Weights of a small transformer language model.
Size: width 768, 18 heads of 64 (3 for keys and values).
Architecture: rotary positions, untied embeddings, normalized queries and keys.
Training: a variant of Muon for these matrices, 1112M tokens.
MLP neurons of a small language model. Each row is named by its layer, matrix (gate and up: input weights) and neuron, and shows model dimensions 80-175. Each number is 500 + 50 x the weight over its row's rms, rounded and kept within 0 to 999. Numbers have three digits each. A neuron's up and down rows have the sign that makes its largest values positive.
After each neuron's rows, "fires after" lists the tokens most often just before its 100 highest values on Wikipedia text that the model never trained on; "fires on" lists the tokens most often at its 100 highest values on Wikipedia text that the model never trained on. A number after a token or word is its count.

L4.gate1549:497461498417484580533462404508540409550507490595500462535437572460515554459480399459512464440527500601520467447533482447535569536481549491392531516546449404460466536517504395455567539502543476496588505432468506504418445515486549473425536618481491543551421575583564470470528566516455442551
L4.up1549:576480437506534468486445485430525461535524472588493556498552505419503564527516541564429369528513429504557524491473492530579464504544604494500551564524470414511495468385493541526488548471504576468470485473492475545468537421536571545533495478494499478630626531565501547512460470521454481485
fires after: " |" 36, ";" 32, " " 21, " one" 4
fires on: " " 65, " of" 8, " |" 7, "1" 7, "2" 6

L4.gate1688:521517494560443522550495524593528532528561462516466506543477440488471560508505368535528460509466490433468436467464487416451523543490502454419479570510485517414432537502589516482503475434439502461548499458528527547551513508451490518554466537558567515478502457517427424561477544424439528590
L4.up1688:605488591514516461544569554466514547447515613540549489478548519479482513476548463395609509528485564532545554472443556473488518488486540479444581508441491516530493458556502476399545472507492473541509435449560519515482526553513502432479475512504529494487501474583557501399508650474515418541
fires after: "1" 60, "9" 14, "2" 4, "7" 4
fires on: "9" 55, "th" 19, "1" 8, "0" 5

L4.gate1867:550464491463524573512489445548559603492532527588545542458518494439530480491485433409513406481449548502468517419457529495526408538428610438469491487551469392368446573474430478422587494452512521529548385473508565508556474573533507529507422479441444482578477500457437538465480518513579506468
L4.up1867:489483485452536404450495473527568537519531487485555454451476482535491539470526439486633527550517589416498471553440538555491492558557529498488465465526476574417459510531419386461509479488474434505406422554451392418483547523502567526518543487501461477477436490451486555500441486493498526581
fires after: " " 33, " as" 20, "1" 9, "," 7
fires on: " well" 18, " such" 18, "0" 8, "8" 7, "9" 7, "4" 6

L4.gate1241:550524499475504570496473532503494481511446440493485489469508565522452508421506428529535520512488614503451449426493531544461513437499495473580571522456472551526455471563451540545479535492536533422580394425601455555525405497491505522590484484484500530537435520527432530499461463408455424503
L4.up1241:502414531510468455480545532496445508489479499454481609491474491588453547462561481547424438428533448510432502492576473483464527469561551503632494521511487509431450515500482525534508500460476472511497509441534465509593420541501452467435439508476487345480485508601520551489477495494463535485
fires after: " " 63, " |" 15, "0" 8, "1" 5, " (" 4
fires on: "1" 34, "2" 22, " " 13, "." 13, "0" 4, "3" 4

L4.gate744:524508477466505564560547522517413600436441443472537525461507547461403413453585569523507461464448478470478398510532471530498433470524538580473486486494462518510503487474468395511545486474534581513436532508489533439592469478524459552476681481441575485472471470499570582423532459475528545468
L4.up744:513496552478437508518557594540419431600443589608491540438483431421463458524511426562511516383539467510527536540468449553409528608514516467511469507494536431529530528505497564517482480511503502398514510475642487421568510582492390513402444459611536520511530532472512528639544582493500599527
fires after: "0" 39, "2" 34, "1" 5
fires on: "0" 34, "2" 32, " " 7, "1" 7, " season" 6

L4.gate1492:443457601411434559546500527486537545438399455449459509348585465499518493547481464465486509478442454496458450561508452542487427543565500601517442581398486533496546546546470431363430507508510449549593499515569527482593522577464556495502463484458453451505493480511383537497436501454462514390
L4.up1492:467445525466552513586497489577449550537548444500494427488508405512473506537454391468511508426518467511550492557539557557548411486565536517530548554523479534436545431524448392509489537469506520498533524564528424426515471461462545483527459482413432502509464450604488545534439450471511544438
fires after: " |" 32, " of" 10, " " 8, " about" 4, " −" 4
fires on: " " 39, " —" 14, " C" 10, "2" 6, " −" 6, "1" 6

L4.gate823:461543548537485552516551533460420528424419474495496496483637474566528417468506480529512512414576549482455576414504481508509501570561478503511489462511519432508563568502458554516534483577535442522468520490595512502511502432521490561455469495632484493502459583484480469488526476512604566487
L4.up823:589396508508498502547547475452597418457468479492528336575487454454560538550449509485557474502548476633465479429512456505474537463448562484464513497451456516448446477451522507502453483484459612469391432479424556478457396454497535555471393564560520589495541470531463494437536562559469441578
fires after: "1" 40, "2" 14, "0" 7, "." 6, "3" 4
fires on: "–" 44, "." 29, "-" 5, "0" 4

L4.gate1493:532474520471480533460518486484606458492442447489530461468432467496488538513540535496503491518537532503424494518495456436511502566458440554553502588525531610466399522513528427532551505495371527631496474518468432530528621464403418481456490529441544533464533526575524502541468483500470563521
L4.up1493:545450516483494523507532500416380520556503463519415431521470428544526465477526398583513389445440497491567487516464534528595444529468531474389435551449600474593502422555511540500593456416458412503482468596480507519511490506455473570510492433531578536466541498440588488408452554577424529572
fires after: "2" 81
fires on: "0" 81, " has" 12, " " 5

L4.gate1315:481406496531425439482459489541516536485512608529448452405462425542487488533454469481489425540496445515592482450531501533531568523587579495539572523455511467455505616517456434508459584419498498510508438510466473544489601471506489498541522495494571532564529460481388452546489495495488499466
L4.up1315:407540541501483548472525485540502602578495523624439486376482520528502563509431452543529461616475532529482534464543499594434463420617482518589636512470567511569491464375409472437470574585446523461473424392433484531548497461474532572534517585489435493512512547508537538550454491413480497549
fires after: " " 36, "0" 18, "9" 16, "–" 9, "1" 5, "2" 4
fires on: "9" 19, "2" 19, "1" 18, "3" 11, "0" 9, "8" 6

L4.gate1525:512460516499461538429547491524521556501607453523565412418492540490518520524422554503524513507456525497485496516535469565416416495509474441503451619490559519501461489392529476487487456477481582601507472408516507475598494459470605539544392495558551549506533554552490495443456492488556486474
L4.up1525:485577433498649443453479500491467485442497551531573445498505518497581483483472525530566572517494482504509504462529420486498468511486572459542410437425544552450531421442512521489462503514499448464519557499403561535543459567504518560524510536481465520413593468477479470511451462537489531522
fires after: " the" 42, " In" 11, "|" 8, " in" 6, " |" 6, "In" 5
fires on: " " 100

L4.gate1468:485520488472451457471518587464465461610514553546453481564501490556482487552462515513523573369544582428512475488612528474430559521572535499530484566534511490549518498406496528525492560521596501503527452448447428499547502513553493507451538393446557549485433540518448527472515552490573394450
L4.up1468:449406482461498440479514411579402561463446518530472551573465528470441484485530463503607566486342502579458495460410454490467471420464512472500591507442488578440525440533467463508455448474488557524495530418558505494539464436533546617502538520447547356432525439563497487515472485439621476527
fires after: "1" 28, "0" 22, " " 18, "2" 8, "5" 5
fires on: "0" 60, "5" 22, "2" 12

L4.gate141:547538595540480433534493466479526444422512533581464510446486519586479503583510463487502592465513526441520434497519590395585453536501555428531489546491481483401488508535581477501432518541511537597569413567532490537478485473502464483520445398493516420510547539455536488468472638565494393597
L4.up141:447465570401578508463522529519501506511538539552548473443425450598494475494547382596472446534528581492489558556532449451515553453430559463541518522549440467459478504416527528499523505443438427532445398471431562523584488543584521520482457464469492491589477572548482494538420427526472441585
fires after: " |" 42, " " 15, " /" 8, "0" 4, " ft" 4, "1" 4
fires on: " " 58, "9" 9, "1" 5, "6" 5

L4.gate1272:495483478527494498566526471575452441473447482467503450560534521549537493500572509495593493544545478562492540460458461599510521501589425437497469433451494540463444504497454475491438504513571560405466496484434647542533559477388518498484488492519444563492438462494562504568571446466525532418
L4.up1272:588488525529487454506421489543456397515514454532485446516451488558448537532462506509512552483461560569464493441441463539528431530520566510509485361485518505507531453477553444559449590496419481436406540525457625491552528484480493439500500472473482533499458439474534505528440519523513500457
fires after: " of" 43, " the" 5, " Mr" 5, "'" 4
fires on: " the" 57, "." 9, " a" 6, " The" 5

L4.gate1546:529553556490444555460541536522531468492551531537537524522522533529490627498570586500463516482508439474505467575560454493437532497512458568507552461534499417428494575529547539461369412409572531518540554486549414392503457433469533409531447480326548476534431499444493479448521520442459525430
L4.up1546:544446487494460456573567532584450538501417527491463459539382597582525598491531482502491376580498464464529545490410478427463515465536514523515586532476514445464498589429500418521513451431495427489549500435525498411515521463492463495586471535471483411526492474502472416427450523432421453509
fires after: "0" 24, "1" 14, "2" 8, "3" 7, ")" 5, " " 5
fires on: " |" 76, "1" 4

L4.gate196:489474501480477537569523480511486489409509495463411478507523487475516484513619484493547460543460498536573446508475518469518540584550495546509534552445468489489497489558463543583475500589460491489502517508520462555528563510471381572573430494588462355514444481558461472505491481471499501531
L4.up196:478508434447514479514466515526444467499532468516488489503472503458611440584441459550549506455544445479601455499558534524529540480437434479569504520524497551413494455565503499472533511416443434481558521421559456361444519475496540504454430591442428521410464428472465504515491510531522459464
fires after: "0" 47, "1" 13, "2" 5, "5" 5
fires on: " |" 35, "–" 16, " when" 10, "\n" 6, ";" 6

L4.gate93:522421595513495405516493532521491549448524515461480427571433498482500507519513457579508513529581526532519476472464544473456580543441468515486509521589549576497413448489588524502479493489583473533433437465425558482586579450550490540568480610456502583407584518511530531449495499495486481478
L4.up93:478448432490520475485466565448486527503518515540552550513543507505539541563499571482480503451529499404525516479429561485483503498542474557512540573473538529502489483431447494360477509543446444494480423522416488548615495433485543519388542469393493564447562512431413565538493523425572516526
fires after: " " 84, "." 4
fires on: "0" 86, "1" 7, " " 4

L4.gate1465:519474497546544450532527497516438511478485498452513489544629459417442376458434501444540464529402531507528454506439536480485560530430504543445463565474559503437448577525472542480497594530557403551502527416460417568480506638529525503586541490427531477451520492552445476479446591512499433558
L4.up1465:534520508480494559402455395430430451542439480546467511417443555475453437475459485554487468555511500558538514493547472641469513493472540491505488439590536442446452475463504425531503542576585489519605499510466477493539325489451480486588559576557443527558485590524478491428499430517573516435
fires after: "0" 46, "2" 17, "9" 11, " " 9
fires on: "1" 29, "0" 23, "2" 21, " " 9, "9" 6

L4.gate1199:430487534470518591418456376506505542375513510566503465586534530515514470558489520502457470406498505534469565434452512471490542518446457610538489572497473492570516567494590458494498476471476547503568487455570494453494458456544612448506495585489537586488550536497497613564521483437515567579
L4.up1199:454503510527612438505493480546407474547498472447520510509438473440525490469534438423464430531508575499391476580460496529454520616530567510462543515428476506499418460508526477509519426517466510411446483421549516435503492493418507481421460496469467470454591511576544654536452492435582552550
fires after: "0" 29, "1" 28, "." 15, " " 9, " end" 4
fires on: "0" 61, "." 15, " of" 9, "1" 8

L4.gate1966:498476511391545509406585474516541494414484527578529393522546572480449462664499535442431420572475555569525508474475430477465549583443553471482447528485514611573400478577536542443438558508447465516513372463443549521496481464539493469507533497463504487491603508564520492493445624524500427505
L4.up1966:603500503519494508433563384452543495502572509610588409425523458466513485476526608518556438514511569513387499528506523482486555505485457472541525523439615500504456461515475494560448568524487574472512593576461493456499462509505478540481503478371459466492535513532487614574478436488538454405
fires after: " the" 33, " " 26, " The" 5, " |" 4
fires on: " " 37, " T" 29, "1" 23

L4.gate1766:447522459495454473432472478482595532536462512524471536543464521533409505540432549557490555471556419568453431503449541536473648512469457498556515573507518551520584502466586567452488514438392452464576477464552496512466495554433462501566509575407516597475494563494510412497541548465599481570
L4.up1766:535394508423399538476480509482512476486585425603432558544466555514546485519445466570514559481553473518561590504412433535564496514581474618440568627457499573497471409540545598409436519421476553456506544487481444389501482383576435526461480502481528479485518497426463549446446485523507440537
fires after: "1" 24, "0" 22, "2" 16, " |" 11, "5" 5, " -" 4
fires on: "–" 51, " " 25, ":" 12, "-" 8, " -" 4

L4.gate1845:481466519516493495537502455490510481471513573600486477421533599456531477532474512502482410429548504488455502417575480429535472541505555508493534511499498496511514498495529452494486576530459509490544442467508517354578523558417513508418525471499510515466447578515490554515456470573389503470
L4.up1845:501468503485543502456455451541467560501455452500453470434490430516514536533452483516511531557472521506458405465489469519404473556491549563518446537438534401547532383523556471505531462369520496530611452445567561563605456479515521500474463472434474442585388446478511544488510601440430507444
fires after: " " 28, "0" 16, "2" 15, "9" 5, "–" 5, "1" 5
fires on: "2" 18, "0" 17, "1" 15, "3" 11, "8" 8, "9" 7

L4.gate57:499511541510498535512482403477544470463460555488534474543544500524327476547507585540565519504496431456575545402494522497488509532556545477491526406541659513498512432469460559516527515548454424472522467448437518532475447564539493442576445508452568505469562439645474503460460552447499595527
L4.up57:539508455488552501502486526555487504542399471477615453528543552518569449507569465541458460543492446581463518500536629465457469501526565512481550531493445478557554635514578486533560528425439504535471540527578502587461425501403499480569491501501443462522509433432590476457557510455459464537
fires after: "1" 72, "9" 14
fires on: "9" 49, "8" 20, "2" 4, "1" 4, "5" 4

L4.gate1152:517487601427509436499485528471487536434496544509481501606469556485478559543537538460488453496454488483485484534522498443507521385560479453451575485501427492498470425504508520468513506586550497528510533519526566517560562447478575468509509538552462488474432433380451563495543504528553531573
L4.up1152:506458492509482564432512527485512466561506407392570539499488434553440535546548485443495522536478463413550531433541463585469465478517531571557463494473457539615542496526510432483497435508509508569543361582528538485462368521509561556545470438545492471463450492573509505467515563551565532411
fires after: " " 54, " (" 38
fires on: "1" 82, "2" 11

L4.gate878:566483551399515457486450542579521544413471431426460482538435518502488468478549511541548542553480561502513482459454452459489500426482499533579522533426532512572525505417554535519544537420458475553515496429558502547511411516388409564482480461540524597520470502591411440475509506493527430535
L4.up878:512542469367556496501445565572427542583527517498478485475502592480487536422487545441473525403450509562482429447407463453482488411547650488513601526479503545529531502535525530511490537455483524573472478533541509541546545440507541499565507532527457599453492402438586489501509449475522468430
fires after: " |" 99
fires on: " " 99

L4.gate1054:482500564546483465555505486509528482526478486426485494507533526542429500398464463451493542392504495537483481558423418520457604439469461530510538542498533454418544518396503504584524468524536546458412549438480521616510433532419454449551543592547483485491509514475465452482553555576565530531
L4.up1054:561458508574495466563552495470571652598536476495480457406464515503526372500477594578486506505507556522435407566528505563491574465514417504454526483551466599439438546556481468473523519455496463449448620525495440574475606502412500556468471513509499463496460574434492478466484381450507437594
fires after: "5" 19, "0" 18, "′" 14, "4" 11, "3" 10
fires on: "0" 15, "5" 14, "7" 13, "6" 13, "1" 13, "4" 11

L4.gate1622:483430525480536459456515554539561598496539577539539586497586527507485545468476524485556427469536460477503423442560542495562441530424365444471510515465530555454558577568425595551440389488582459427485502495399556433457551466579549551492519539535501397531588494460539507558468387583486508484
L4.up1622:548511527486502477520542498406537424505491412560565558558480504512494447412456445472485485551563509453527551518556613606563542573478466500512506534470512599453498507486425444445469557563410517607433479524514491490554494557471573469464468527560504527440545438558545556508438476519552508505
fires after: "0" 51, "9" 13, " " 9, "–" 7, "2" 6, "1" 5
fires on: "0" 43, "2" 24, "1" 11, "4" 7, "7" 4, "9" 4

L4.gate527:565526471509544431459432639486521466449581466551515498538455532472478496520508489505540447517504553464528480533497508574474479482517516431418493524606526584406497400492448517511501518494451477493512466610457409517512499503535492512493467443481532427421476588410493480420548474458474434477
L4.up527:550548378552536442655526567538593538498497382482504540546452539470446544530558531531533476451519492445473518569490546543463461502458357502530524490450467498375478567533488533501454527458459449475387578516581530533593527527484467586588447459404498461508482459463590402475432479453527453486
fires after: "1" 33, "9" 22, " " 18, "2" 6, "." 4, "0" 4
fires on: "9" 100

L4.gate923:527409567554547506516469403525472498503535568549462472500433513595521488502555442526498364524499502520454519497428478537438531453471527458539523520510419488543544446453470502471501534460461405532569575391480491501457521534531493557503482499454400540477461549560481505421475632490516499551
L4.up923:496475485465468476481407485544508496549533542568596591420487488444451498462505510488625424545471464509520443523578569457477576523535508466527515464466443435572543461556477387568586476400558462484586463462476501425530472484432457574396470495509484477513522496509508509481502519521478490502
fires after: " " 47, "0" 6, " is" 5, " (" 5
fires on: "0" 50, " described" 6, "–" 6, " (" 5

L4.gate989:489569463488558499417512550457526471528554421436472534452471560573493507507513601482530491579592485448436497431514490476569466520463468614474498489572568499514526506542465518453438502560495469531542425471434395440512551561452497494536469466483461540489472584488656492521541527450482490524
L4.up989:498495494563546499457524395525467459558567450412499509545557557497498504498451626424447432531513455436591503493453425486557507461542564538433513526587558455502604487456474464570443507552533515518476487461438399546456539466425582508635550499444464493497584538424531528446429484625453427561
fires after: " " 69, " |" 6, "0" 4
fires on: "1" 42, "2" 30, " " 7

L4.gate302:644596451471576455507576451370431556534494541496504547525507469408553483550567459552468513429551482443501525483478487535512494437583529529404596483466490473500425543477533473447492484513548588419503438503457528460466504514388500529412539571435530502522503530584466423495543540516511470458
L4.up302:494518552469614466468477486486540464511414501490572511503502413421561545605529523457489513519534457543536443473480460499485515506533531576582478478530518440412505481504529531508503541521527558465467487539574460386520480458421463531472553477535534562514489421483549583524521576490448494496
fires after: " of" 51, " the" 11
fires on: " the" 40, " of" 10, " his" 9, " her" 4, " its" 4

L4.gate100:482464534505463526574558556473486486578443503583517537543532470553549458457468402510562533378495505509466454422452538576449446456512588416492511558521551475489527383537534499503451494592468491547446650552464446491462605403463493517485504468590475494534503536479513522556512554505590524573
L4.up100:521486553512460479526559471451500548487476461528498522441483460458543496587507477440467482478548575519580482506582601508481538460470469434446515494517617545526499499507494491422465529492419493464572577525470471528485557469575436489480467441429496435541573422489467482521471428466514432439
fires after: "0" 25, "2" 20, "3" 16, "1" 11, "s" 6, " his" 5
fires on: "1" 30, "2" 17, "3" 15, "5" 6

L4.gate1425:554476524580522539429432469550375530476502454467470523516473512469498462454517514542502525497442509570553543553468539526520534475467550526533504542504470433477517419556534526513472463536454538482552526535531476484570562410558563421487541527409494473444585559574533535511402548478625488602
L4.up1425:442453504517455561526406440485442472500523536539500541539463494489481529483513538539395580531483456591463443474579486482499543411545528415504569608545433423526477537486516479567432442558530540537522471588458482543537507509547573546490447552563489442458561447456512513482446479477466566461
fires after: "6" 19, "9" 15, "4" 15, "3" 14, "8" 6, "1" 5
fires on: "4" 20, "2" 19, "6" 15, "0" 9, "9" 6, "7" 6

L4.gate1148:514486563458544443526555587560440514458441508403420478425509533536537568437498568484528537542587558547522458453508466545482494509488588489444462458512489431505471470562487500558490452513538494464583476521596510557481582522481389507498543488586521410473530440407540506519397350497400568576
L4.up1148:547501454526442486486586398526487550559480489587459569456452461614512386464544486608568580483546452448626437560480564450523501503562527509532451403519436491426540422480446500472577483473514383501508562465520596473429431493459562523478462556498498490527469474502492433573589473517399483446
fires after: " |" 83, ";" 4, " /" 4
fires on: " " 87, " |" 5, " (" 4

L4.gate1348:460558466558498453563607463524519463498523531450454524543535519489455527543547534484420499501510497505469476507424504563550530554473487552553500497544492532514503457580565504484523498460517548518515592464492491507566610500479478411471438508490499511504465487614467469500398569471436539500
L4.up1348:612492489507607486483528479516503439536495435539476482508505463590601594501505495473605580464430502509553553486480474483488535468531496555581502462543399428605341482485542430479518449553598480494525517502467543524408571538503585445499436559546536497496539526502573514388440507574523523473
fires after: "\n" 27, " in" 14, "2" 12, "|" 12, "1" 6
fires on: " " 54, "0" 12, "9" 5, "|" 4

L4.gate606:488465432419435552484564486425532392517523582434526517478502612506473547607397528518523525460421533433447495466508449485531525474465551479495510452517532630512537501441511517403540459513535456511475452542448557395364522473405460513467530555540492515585525453495555589453607515476459504572
L4.up606:512485511439520486495505472490558488530655393496458542524536577504511422538595435451507510445449464533455611494440429501501457533513471488463466588475522455531583422480456577540425540412551514506651567527460495538469468565567441528511516537472462550466573481542478514559513458467435530561
fires after: " " 29, " (" 24, "2" 13, "1" 6
fires on: "1" 34, "2" 20, "," 12, "0" 9

L4.gate1869:493448547494536495491509566518486586473510412506570406482432551533582505516439516474446506492482474435424458429539502493412472455501503504523439437495451354558543425466488543486548447406470407544489529501481537552524472560508509586541548538573486445492451428500541508501483414497610477516
L4.up1869:464459511549542500543458580545502414515486475545466547611550549486637546500464454430563475576452499532501505526540543566457465529502467523479415556515557453615514453440385509513613508500499499448485416578504486520479449528553485542429478460540496535449486515491494623502518484545607528531
fires after: " " 67, "–" 15, " (" 11
fires on: "2" 89

L4.gate1778:417475484484623490478545494517516478435548557582512531545459491418537579467485402454528449555476434496547427533508456494518533377491434482479442555553431474587437608536490472463547474432510422440544495630500604500521509575532525490453593506579525533385380505442545515509608537559526529494
L4.up1778:442546462549482517363578495487527561521493493587538534546447452506544483475569476434463474520466385442500409388481393515521456490478601396519486481531509469478458571474533426524505482519549527507472612541505554542460575542656589448518484489472518504499503495508514487559541518441479544460
fires after: " " 91, " (" 9
fires on: "1" 74, "2" 26

L4.gate963:477547525451479550481467544532507600500648510453441488503503575460395491502519549433498479496529493442562463558438512559519533531446437460500530569552546595550497430514385483437447528529517511450497511516412554400513524471495511525432514501603394496505495454565482565509474449507586492552
L4.up963:505468393517480496571517564583501577565562622377544477545459570505548512474489506415458378407503373513493552571487542375435534475488504570580625534514611559457462518505450490498450410545540391510468474446527453519546477516502502542629469580521566532494633409526518511398560490437388508511
fires after: "2" 50, "1" 31, "0" 13, "9" 5
fires on: "0" 54, "9" 29, "2" 7, "8" 6, "1" 4

L4.gate819:483490474499466461518441522590384417486430485552422455528513581506508525454558373455520496470489514467548483446504487507474487464432591515462463479584520496494438434483496494485449549474500548437476479451487514531476548480534527531527453418539448446552496530558501488532534529581449542458
L4.up819:506527502489505518492510396465554423540532427440464475502463501551523531515595480498507522506511487525489409430458468434453508482606399454506431431484505464503466501540487602457473549430523571502519516458509442465483447563535503522453520623475417576579537465480469419529429546452557604460
fires after: "–" 19, "9" 18, "0" 17, "-" 7, " I" 4, " |" 4
fires on: "1" 15, "2" 14, "'" 14, "0" 13, "9" 10, "8" 7

L4.gate949:491474543445505475466492438484490463441486564501536567456521457462563551462568521484493532529537475467514553445483510555439551528510554476460475432640441454509573540504510469525539423621490494571474550485593507592466492464499545509519408506480455587527475586496469540515532509564525518475
L4.up949:501514515452535537532611460383556471464488476465569493480495524537545557559607415521480495514452497541387495416503479504516544469488544472443486483546524389595437560516468475466451461510492476566529489540471543597494475492599453475511489501529485537505593599592447544468478460575518483467
fires after: " " 32, "–" 10, "-" 10, " (" 7, "/" 4, "\n" 4
fires on: "1" 59, "0" 4

L4.gate1211:503531491573456547526496503542460471530445525488459507548467543559434447554505485513538456531477382482498442490377520402464459418508482530497504482451537504488438482520489510586510523392490448504481560525410509540483497525446440486512395499488491448557462473569555496480570531524520468560
L4.up1211:395419564562461495617488496576558522497487538503512427479470510458513535533482552529550407446521457537501488463475475381508419609570476517543475470428603501520501525572444455534536453510524526433459459389526541575547562463548472578519512456512513398524483477510511465548545498404594512469
fires after: "6" 20, "7" 15, "9" 12, "8" 10, "5" 10, " in" 6
fires on: "9" 15, "0" 15, "7" 11, "4" 11, "5" 8, "6" 7

L4.gate457:553490466478535421489599500454515595513544441427526572548441439522472426509476489483522472492536601473487490522509501587477514568510462451512463574620506473512427567499463444530494495512478554462469461441501487609532519597503487495550468493518405507334477446423537481382477535483475505452
L4.up457:471515542548510454449593515516482405499577592561505470502534470505478489429494497483477527503480542512491516522431505504466441445525480507491482497553501463591467471457514444558494488509583512395465547550433434578497501500554451463463493526443505423464525399466584491512433535508501557465
fires after: " " 36, "2" 32, "1" 17, "3" 4
fires on: "5" 16, "2" 16, "8" 13, "6" 11, "7" 10, "3" 10

L4.gate1117:462585527492396513509506533414445547517392585543581466525448436490518617511511536462411462453505520579493466507478533524525476520430498469570548539465562551515479526544511519540526548502545564530537458428509507448513391578566488466562515472526476495492479563526493498470466409386455522488
L4.up1117:503495420456549460585477495429544552406440479527513496542483462510476426507418510554503562427425452566476524575555499563488515508533492538578503545504475612595447527502576422451553469483602412488559517501546496465618547530479507550563535485455417526479544439534519452475591552515510413550
fires after: "–" 22, "2" 20, "3" 13, " " 11, "1" 10, " |" 8
fires on: "–" 23, "2" 16, "3" 12, "1" 12, "0" 7

L4.gate544:474608507539532533459546518429553388495516608552548489463415489519495520570524475454517481452525500528480466457474588434544506398536564511460569499503459454528515496554516475421435524581526558483554496400437505413508373447444553498516430617457528433376473516507548551499505454527416490502
L4.up544:470558504473531382551526461528398449543516553530603487512526457435571534491477508500425526438566445496472462474492523497536467490537456440519499535582510477481532520488531547526484444475505430541442486450519501455486515585426583446418602555378456477392519426539470478465497470596538595505
fires after: "2" 20, "." 13, "9" 12, "6" 11, "0" 11, "1" 8
fires on: "6" 14, "0" 14, "1" 14, "8" 13, "3" 13, "2" 10

L4.gate388:420439541470477489561497471519471485562430461473491428387565494553517475440484418572391507496511499520521393622495462512462452405529529491540439518500446569539454418535461454419486573565516518542509518555459405534497499558511478510474474450592493459509473480521528536460484333482421587519
L4.up388:466497522550484460585412548455494417560500336515506504494476498474506508589531540533371634467636453521480532523459518441523447495523488429522564473541514521505544545476483443541439532498559492506497497475525551377408420507483497514406502491557492591556499473490551569522509383575420519558
fires after: " |" 50, "0" 7, "1" 6, " " 5, "." 4
fires on: " " 54, " |" 20, "8" 5

L4.gate872:534468489424562453514481402532493398433432505508494511425434460522471540488497465575399477455542469481598472406566486509494533560526462546501565541531456526409458472481501479431391542635473541537438535470512442529493435499494495524550518496477551534491470459473463469451560470470504513496
L4.up872:491451499574431458515385508500444587441414414579605535401471468593619495495563367436502502507501508505543528481486424489458518565541363542555480417514527598557504456471578520488508409460558573430493430493480471502496535353471538551560465512551502506496506502480468544481545493433479425554
fires after: "1" 29, "2" 15, "0" 8, "3" 6
fires on: "–" 51, "-" 7, "l" 5

L4.gate512:527541509591592482414506525522506563464413356570444527457422479443460525468505459515486430485535440527485548538564488563539519539502492446480575492479527572508482522429535503484556479371526470468466574347477523560485510485450532415553502402466455495540426527495479463440504554396496563397
L4.up512:472565410401579432500479448487565540428551496465523516507480514493531485452420460453432428376524416489470583428453495525547515509566414505409432502484527487501464440466494498427618508452503463529474497459494451619489520604479497435479487526501583516387520390485646423485511536461519546437
fires after: "9" 44, "0" 44, "1" 6, "2" 4
fires on: "9" 28, "1" 25, "8" 20, "2" 12, "0" 11

L4.gate1304:508472559575508478506572458416560500491519555566557482599504438527523482548412587444477482545419508534477468475539479519521519469489507572535431495593590375482582516497522494541500461476509493535551479457455608482517480569514516413576474541469462574410533572436514426537513486495516506422
L4.up1304:533492500497517551565511569570477531518476574380515488455492475532485503535451528513536396490531495456562506496433477512560455536503543419497421541488513451525492512527402430492497493457463497433522531475511539431473575522494426521480497545497455561436450520429512492499436452520494426495
fires after: " " 61, " $" 11, " of" 5
fires on: "1" 40, "2" 12, "3" 12, "0" 11, "5" 4